Weights of a small GPT-style language model, trained from scratch on English Wikipedia: a variant of Adam for these matrices.
MLP neurons of a small language model. Each row is named by its layer, matrix (gate and up: input weights; down: output weights) and neuron, and shows model dimensions 0-191. Each number is 500 + 50 x the weight over its row's rms, rounded and kept within 0 to 999. Numbers have three digits each. A neuron's up and down rows have the sign that makes its largest values positive.
After each neuron's rows, "fires on" lists the tokens most often at its 100 highest values on Wikipedia text that the model never trained on; "fires before" lists the tokens most often just after its 100 highest values on Wikipedia text that the model never trained on. A number after a token or word is its count.

L2.gate539:501521505430497494457516534620581596576482576526529499482512443495483415493534451530419420515465472468586526530522490478445503481442509525519539530540492550527451527498448476492460642543523452524429551547486486525449472447595533475516455540490482490456457526497531578485513557509517487443445556433481402599559412403543468538514475491482516477515460484455543464387461469522427535515603435455467512389385474486496455603537473426478532473451446478429461544463572500586423454468443483527546510507558472445524575537435440615599404530524554490429458419432455486505452555518534529496
L2.up539:487522488569505505537521487530431492430519455524422460503436490607476390449523518524530402493545468529484517480487422457543472593509522455610429529539503576441460458588458534365538434416445502496414476612519546435433554533486562461455463460462586532499537461478474492535589471529503447522566530563511555426549440509456476516467490495489476543459529600544482465539496499430561539476502431530627444577509451470550532435427478578545473554475444421456470506539558545554552525512464514356553521517484461557505554451523504435537537407501461467533509488551514483483539533419575600543
L2.down539:538528509554436459539539455469440514523516418562485486414533502586490592482571447496474436457503388458423476489468327448448537553462522590458461505514472530479490467446467497572503470481467422442420514570501412418477561568464570494420542538543512555485498506442550476467569543507477524478530489514453553533518532463473465458503472511533625438422456465526523435439540510485515551516407526556555627504488466536490462476472559462562470570479484437461474495567501509541610419578488477552576418491519373427519523533533508498505543420420574550551449461462514559484580506518484564453
fires on: " co" 85, "cc" 4, "go" 4
fires before: "l" 25, "ur" 12, "-" 8, "de" 5, "a" 5, "mmer" 5

L3.gate610:456501515538432497497435383529412530509517503518487578537445495554573480499426488396593451504469510538557555541490512557482501501421442489487550477508501500430491470538496422612445468538527471432384524511574501459469569520597476525457495483554487470469463466511493518514497401550529539510536526461553467509453495468518428585514480521563481497487478514440425493473559516572468496525482528501409414512520621466423460471497528528489463510546444436339545514517360356543517543398423432547498482516467470485631476537466535482530446487493520528459494439537458399492532509608551507432
L3.up610:444497523609439527507479404425518580480476496472492515539474479492581496529479471427541438513406466505583577569462560531451536534363470473453563485447505487441514505540547454597533505507487443532463514515574538483542531544545479559471503553552537536500492482517564513531485470511561461543468467454493552523437481438424461560505418552570537474531511485417483473551568461506443508525515475522428438559527586410407436517452493601487487486574430445388535532536406392505492531380401414472467531510556437506631460540496525440541479491444457501465505475594469435514544468583564514455
L3.down610:537477352548455428488514476457568440453478575513437523494471412470561555501524431493446482515482467571562550445571568673520431483511530477480573416509492517537488440564511541590536557565452490440451582412523512545465571501523456515508538469501572494471550479521460541514511518533492531589538470460517509506430449537420482566432493453547545503462491552481512446451643504503439445454550499451496461474549554482491439491494589499518471429480462451429524526511454512526476542552478513447416514424482651502488549457572619526539442524526558476571455476504395463503568465476575556497
fires on: " north" 22, " south" 18, "east" 16, "west" 16, " West" 15, " South" 6
fires before: "er" 26, "west" 9, " of" 8, "." 6, " Ko" 6, " Ben" 4

L10.gate674:457479596473447532486500528528448558483502428534535586540424529548434597616466473428506540469486477472477655584446564549560509542470504501466451441577483557500471479474548604499523346534560536501549452516455529397552522467505473428539571526449503536422469496539511488517462447474446501585479508523583552441437558601485501600570590479517542499497478547437461551448560423574543585411487495549470562518569544518507454489488414483478537483484469477580428444445489525540445501483525549528511555440523470510526501451500517615482480545471451542462547447447494430575510432511482521540
L10.up674:474566582518627556548519510558490571577572479459413422476490440588485545478430515537468500571512516482537502582381519627539517515557553509474505488541475498507494568532494469627515493512519394517495592528527545505494542548538482468543601548466481508433441506450431537493503383475446498525424433522517535466474501438516523627476561519465471497493518543511390497476609507482542481512414575444547509488525536432390465445550528416464495468450555465535458417527434507512463504513541534449503497469517508521474558508564445475425458452398593573455512446433551513477484486411470553534
L10.down674:505491475502548499476455553370496479518505510577533579437511492457492445486395399491520476489434501449516534477561452537404526556410480538553581479495477480477452473615555581486393457490558413488498491498484523531540550457400494529401431461467495591459537487421529545632606501490518540504572575510412511541438475512488464531482472450547562600495531456592498510575465409607531521479440571464549507556502552460568443509565596549494518498477523456417442434501485423439440503412523552472527482547452420531506494462505453427440475463498537485446467516495450509557525513534440469488
fires on: "ci" 17, "ter" 15, "ber" 13, "-" 7, "vi" 6, "im" 5
fires before: "al" 25, "ation" 9, "et" 6, "at" 6, "ary" 5

L7.gate52:447401515470515503469369504561520460480530504572561543448506588491391406490480493529524477446451508488578486484459422487462452525483460524479472561577538564553489471478584528511538461525514548380459514540565482433449449472571530525502495463475415533526493482429388525432546516540497427502523523598442520474519554567471599464467478449495482406495528505460547481445509483463478484555441441477457492485517472588628565517459444518507499524613484585392513403518509552540552496558556495490407555574556497517461501560479438535554464542511527478381505504533488458609421554591478559497
L7.up52:528452523452535441486562547447515564437499592498497479570382448461500428571464570421493558515550491472502545514560545506580464563521512562503537546521458520459418475560507531515474439470451459598460442517554492437489459426491523464525515539447537537550577566533525578553476487577490543444495482431453400550499505476504429485484406515584521436520553617563486513474525495571473470582408583534523522524500552381449588526538469526576485450495472443515468469515528497412504483451395506530511456485549374484505590444452616470493457511512526513464607474521561432473446470418559516561
L7.down52:512501476526558476510517553573489486546584587494485597473491461561464452461525461416533568516580602493545488471490389451530488534510451474476491497516396556543500490444524522490531525467503465465470446578476452474514469571456496445489505553552464572559528492415417501470490437475539429477439483461379470487646542586541475553537442454403496500483495439491496479432440498533441483468514516515484533490375471528543493464480452536503604484528458557544494481524517542518514418558511563493547399498456477549456560349514424550457526566601574481481410488502501606426468558559591449545
fires on: " p" 91
fires before: "ri" 24, "ur" 12, "hi" 5, "la" 4, "hy" 4, "op" 4

L11.gate280:537460532550561470487451377460542449596569420520527617558589539531565488520429466525475555531527480444550529461486440552511471473502472532443465462515491536482498603454451492476380523438510586455466461527564449511473517578615557490447448583524521550483525417515399535359543516540499472440490507596565500410546482574552484476460502532559570541513582504435489522498431502497517427514499546530464454491530592391493572414523429504540505498496490581449495586406514563497520487450483504472459444533545527526460498504522489512543531451452549541502577453479415397559547458544509493441
L11.up280:524463510506562596537530363470566462546567458529533545523580505526545448519452557541482532465552490427447529447486539560510520502550483450451516463546524546452536611423445466542421527475512519406452563485585493536531517544581526434471450556473508558393477346469432499414560490488530422484467502554555558437585468540543489534392486419523531546503447474412464532589455487559489472501557478428520470468573625445457555446439539500541535457497445488529492561500547514493450453469464554478512513466525578450507499548547500517596523475496588506500481467471474395534510400427578467498
L11.down280:606576380506544494499457519529482608534564525557454451545515561496558537500526436557489495439472543572533546442411591548490496431504523536491547482461552477498572511438495533502410532481472472544530468524390590452460582510473450469440507486484456444538578540480455544492493457425474452640500472448491603464450447609486481543446587503484454517483600458561537484509592584534470473435501599570439497453516514469498443474419488518502472620468533502498471542563524520454480487423447577490515483442485517582428494546530481470446478457546463484463455501451573558514460356544506458478
fires on: "r" 34, "l" 25, "v" 20, " assist" 4
fires before: "ation" 18, "ing" 13, "ated" 12, "ative" 12, "ant" 8, "ong" 7

L6.gate339:436465517533591535426619452532523538516523557513493460524499393554514400495544424487448493530451457584508525473425487477614575531497503582493541553588480525543491492485585446470463423448501528423487613598462466513476486485550564477559462473496588463515511552513572546420438401489504471435485527523515484517534535464434524536491403487512459468611486561491514575498422494532546530544521465511463648521533484520536457492463497467489546583507494562516490512494520515555506418506491447604568515500515469468446528566466435548469441537487357580525489462517526520449423505401576546406
L6.up339:490375543502584473536499415566439524479501518548481587527599477466538479562478558545491564577460493558594479604440491473580484529501525492464528470471470532529490549609593483452559565562509508564552528565565455519555501469454513449558478486508490418498467583507460518410416510498547548432395391592459442608531514486493491447442510589465521429569558495442517426482479464494549573468505448424526447495543564510506497465447558473485550483472514509486424474520608525475508507401508476537489570457451537564486510476443472393370522497437451553497426520553532500462508544500479573476
L6.down339:502457438440484519489489499527488433535492590535479477473542485558486512457547470516528459547565536485623523552464489524512461420510488479507446367466423574524415421548466495524478516444529562454401524665435445493560455486541546491553500574497527473454527449340455551481537515555498578516442454479416480517500524424499492466428518520403454457548525491583504491427478491527587482465391537607615446501527475529528454542490535515474511451494469577426514503547497527464485529524502387516443522499551486540431546518525533479468524559467423393525436431644523505515564515499480511462
fires on: "d" 34, "ran" 24, "vo" 24, "et" 6
fires before: "c" 17, "k" 9, "w" 8, "ward" 7, "n" 5, "king" 4

L10.gate255:555495502571488553527461476536450489531481443461431533515514468563608425582526450477508484562485596594369588570458446410555520467574526518461492401592493606593440498437532565554415481514517488483595510474435487462556450521490540438500468480479511528600416488581533552555545539474542475508480491619508488508499463484501529501573429379560540477595452548424482470478476460483539606520480560494454567519608611542456536447531494422468519504461502470475473549502479503444514524419450540493513464475465527434490537533472493547444521548482429518526513471535539603491457495479572433492
L10.up255:491565568513515508553482479473457461564533418547483482466561490495596547527462439511469550494500502551417581547565499452493477460533511415518541427571513552524479430408491582490502490462517537557593536540499492529527653419453545520512501479501504536517408452600378549517572566466483497562474461624534517518505495455461545482457501519510511502603462564435620394494485441490429517574432486502463479431457494517482488456423582485494439546495550458500404526462567560490460556444602529423538584557478476467516481428541489516505511451442568518532454457541494638533508492444516477427
L10.down255:543431520539559431472510427555488481440461577436468491511529571439599534471428552474448465459445469467469442541537550441487373522567494550424554509496377451495517496488464545469500532537545576577507539484343514542453454479523454524442458418536579485581437509512554479497561454447548494540569565516495562553425478486579550354479493413496522431516591521500493513474465475441537529488548437473442436494543567482478478574542601440491501498485411515383498441503520497437483515479463438484418561531529466420534490478531545570495456508522469503526600585515462496574458450524481541458
fires on: "ic" 33, "it" 11, "tic" 10, "amp" 6, "ang" 6
fires before: "le" 27, "les" 11, "ip" 9, "s" 7, "ular" 4, "ian" 4

L11.gate729:475512485531518557506424463524558622524519479539556613505497492548480456498520526450513477464464480522433509559397458506550502462528501505521481615619521450475563454527484553580471475514580427514459515495380463425501429489629435470453438468468495405468532484510519566416423444506435563437530508436465554530493481519527509453475552527433506503528501572442485525438507521536514565558397454529456518524545609460462613500549580445521452494497473458486525469480447482573466483513492477519663532521514447445527474455500486501434515569506506652466475461577544449541431539542464600517
L11.up729:505502540519490588530473452515581550413415515529596616582534472491466513522513541444443503464351510539461503534482507525572527526525517437532578637588557474490474527508521561693485511584487504462451473513438546397570519475624456499513511517486465502552529509497463551428536427462513530481604510473538559491511431500515487527475554462469547476502573618442503551484497541527532519536509507447432494514500581504496554517533556499549435427473473448639605511550473534524477461428382520520549499541535420545493484502523534544454532488504504519473496480568593459493482444544500545513
L11.down729:545507503570509478572482503493600459539479383453471398505537473534515483483377495592443560484505495589457535543481439474573526476519499553490513507495533490548522522491397485440431501563513445451452509462582533458445506467536488627512456406569566490547376512435501485450492461489452489492479499454501403489547524468529518470532481454637493529506539527472462478467483518598464562478470441566478414509534439552529447523535559519508563580480447549472570481451446480344450395561529445457521545474572558497509436511541513483626490579452447505554502557579555438519537520459437450501
fires on: "ci" 36, "ur" 21, "q" 11, "c" 11, "par" 6
fires before: "ence" 15, "ent" 12, " mi" 10, "n" 7, "round" 6

L11.gate93:512487563446520553528482434572464471511511460474503477437532467472481538523433527564557556568510535406465524443395520536448553496408478510411427511527490474414538573465514517483409504407502511451496452616603496504424424454523498500431501502544499477554493446454516565417568471489544528526480547594492511506560543566527528509525572487565564541514549578518395546501526576692484518476446504460549584444467587467453469526453457426568528517514596511538491420590539450506538482526486560530460458522547477399445486426510496495492548584526459538541541490477487484426548550429516411516
L11.up93:456498546466505613517527518577409478515503430612579450478513537571529508578453498538611511474529512485531388462405399540437437484508452482457478581582535516477452531516468459515495569387507503457489591533520450508483531549495452436514494610471472437525510447499434607519488521527488414496520657448524499476485496525531442382546540540498481526468556523463453485473547486434480468562491533486533607400475582468471420534451412452510535540491525474453500532563449403414442479536562556458464514511523512415435563496514479500503416492411469514465473543512550596456489489480478490540
L11.down93:526501559525571413418462518462451474447579576527534457433540484462485471552483452462373537387542469526555505478512451458561382515505522469552374628457522578598504500470468495516515567460533489574498504470550450469584536467511558538489523532471494554444472532542439475513374466475395472473445517516572487398437527517512457534524415483490473429494565536524408490550576485485452541455473510545450474410450580447468592393458507477509458427542578512530532463525431482477506518449551540455488534507588609405513521500493480443546522492552570484472545522526527538458459456571453497469
fires on: "s" 61, "as" 15, "l" 14
fires before: "s" 48, "tic" 7, "is" 4

L10.gate175:477489480512492552546480410535501483554490552525638554450481465482544456580480490446514448457415520551468548604467448529481474436433480503479498541438532502580423544535481509545495486442559562472524527619507464540490536479530470476485396494535454468516431551470470474478528451530513494507529598592552393535445577604590549517533446458510516427555539556460500513489480516537467526483463519521486579443547537463486423402509439481493667585538471496595551519510474496516560528479469473622606453466518474492603561452500568539480456529509420535395466500538559410448508551517477567505
L10.up175:460493408585561461526506457473556545492454572541613512428528521443543522554531481524540452387492479560525556563441443523477496447486530448457552497419571471539417600507447478580469540476550519466582552649506473514548474464530458472536528453556499444473428613423487482504491394455519456557510566555482507526479505582495489536562513478518494430557541533506510517554538464504466596450536388549485522531552540479448379495468434529469603564405413452580587480512488529447543527510479440583569483506521493481558513478532503488460484516482437526455387500508557577500416461541485538473
L10.down175:588566473581500458504582514512612501491497513522546417569556487466526545431475527558507442554417517483502546543516539505446365512429555533456592545566483494529472515469456500417520564486511439503603457484559473521574515479545528408505393570487430474483482457490380447519562524465447477437647563557541509516494510472516475477479474461523511462504556565576472610640511455508515503590505517440487428531453478444482466518537462460485531451519525465494433560450509505608444458411473501508512537519510554478551571568427505516551485463536486459515359486422506432518557546490472510571
fires on: "li" 71, "bu" 9, "r" 8, "et" 5
fires before: "ter" 10, "v" 9, "ttle" 9, "t" 9, "mit" 7, "ber" 6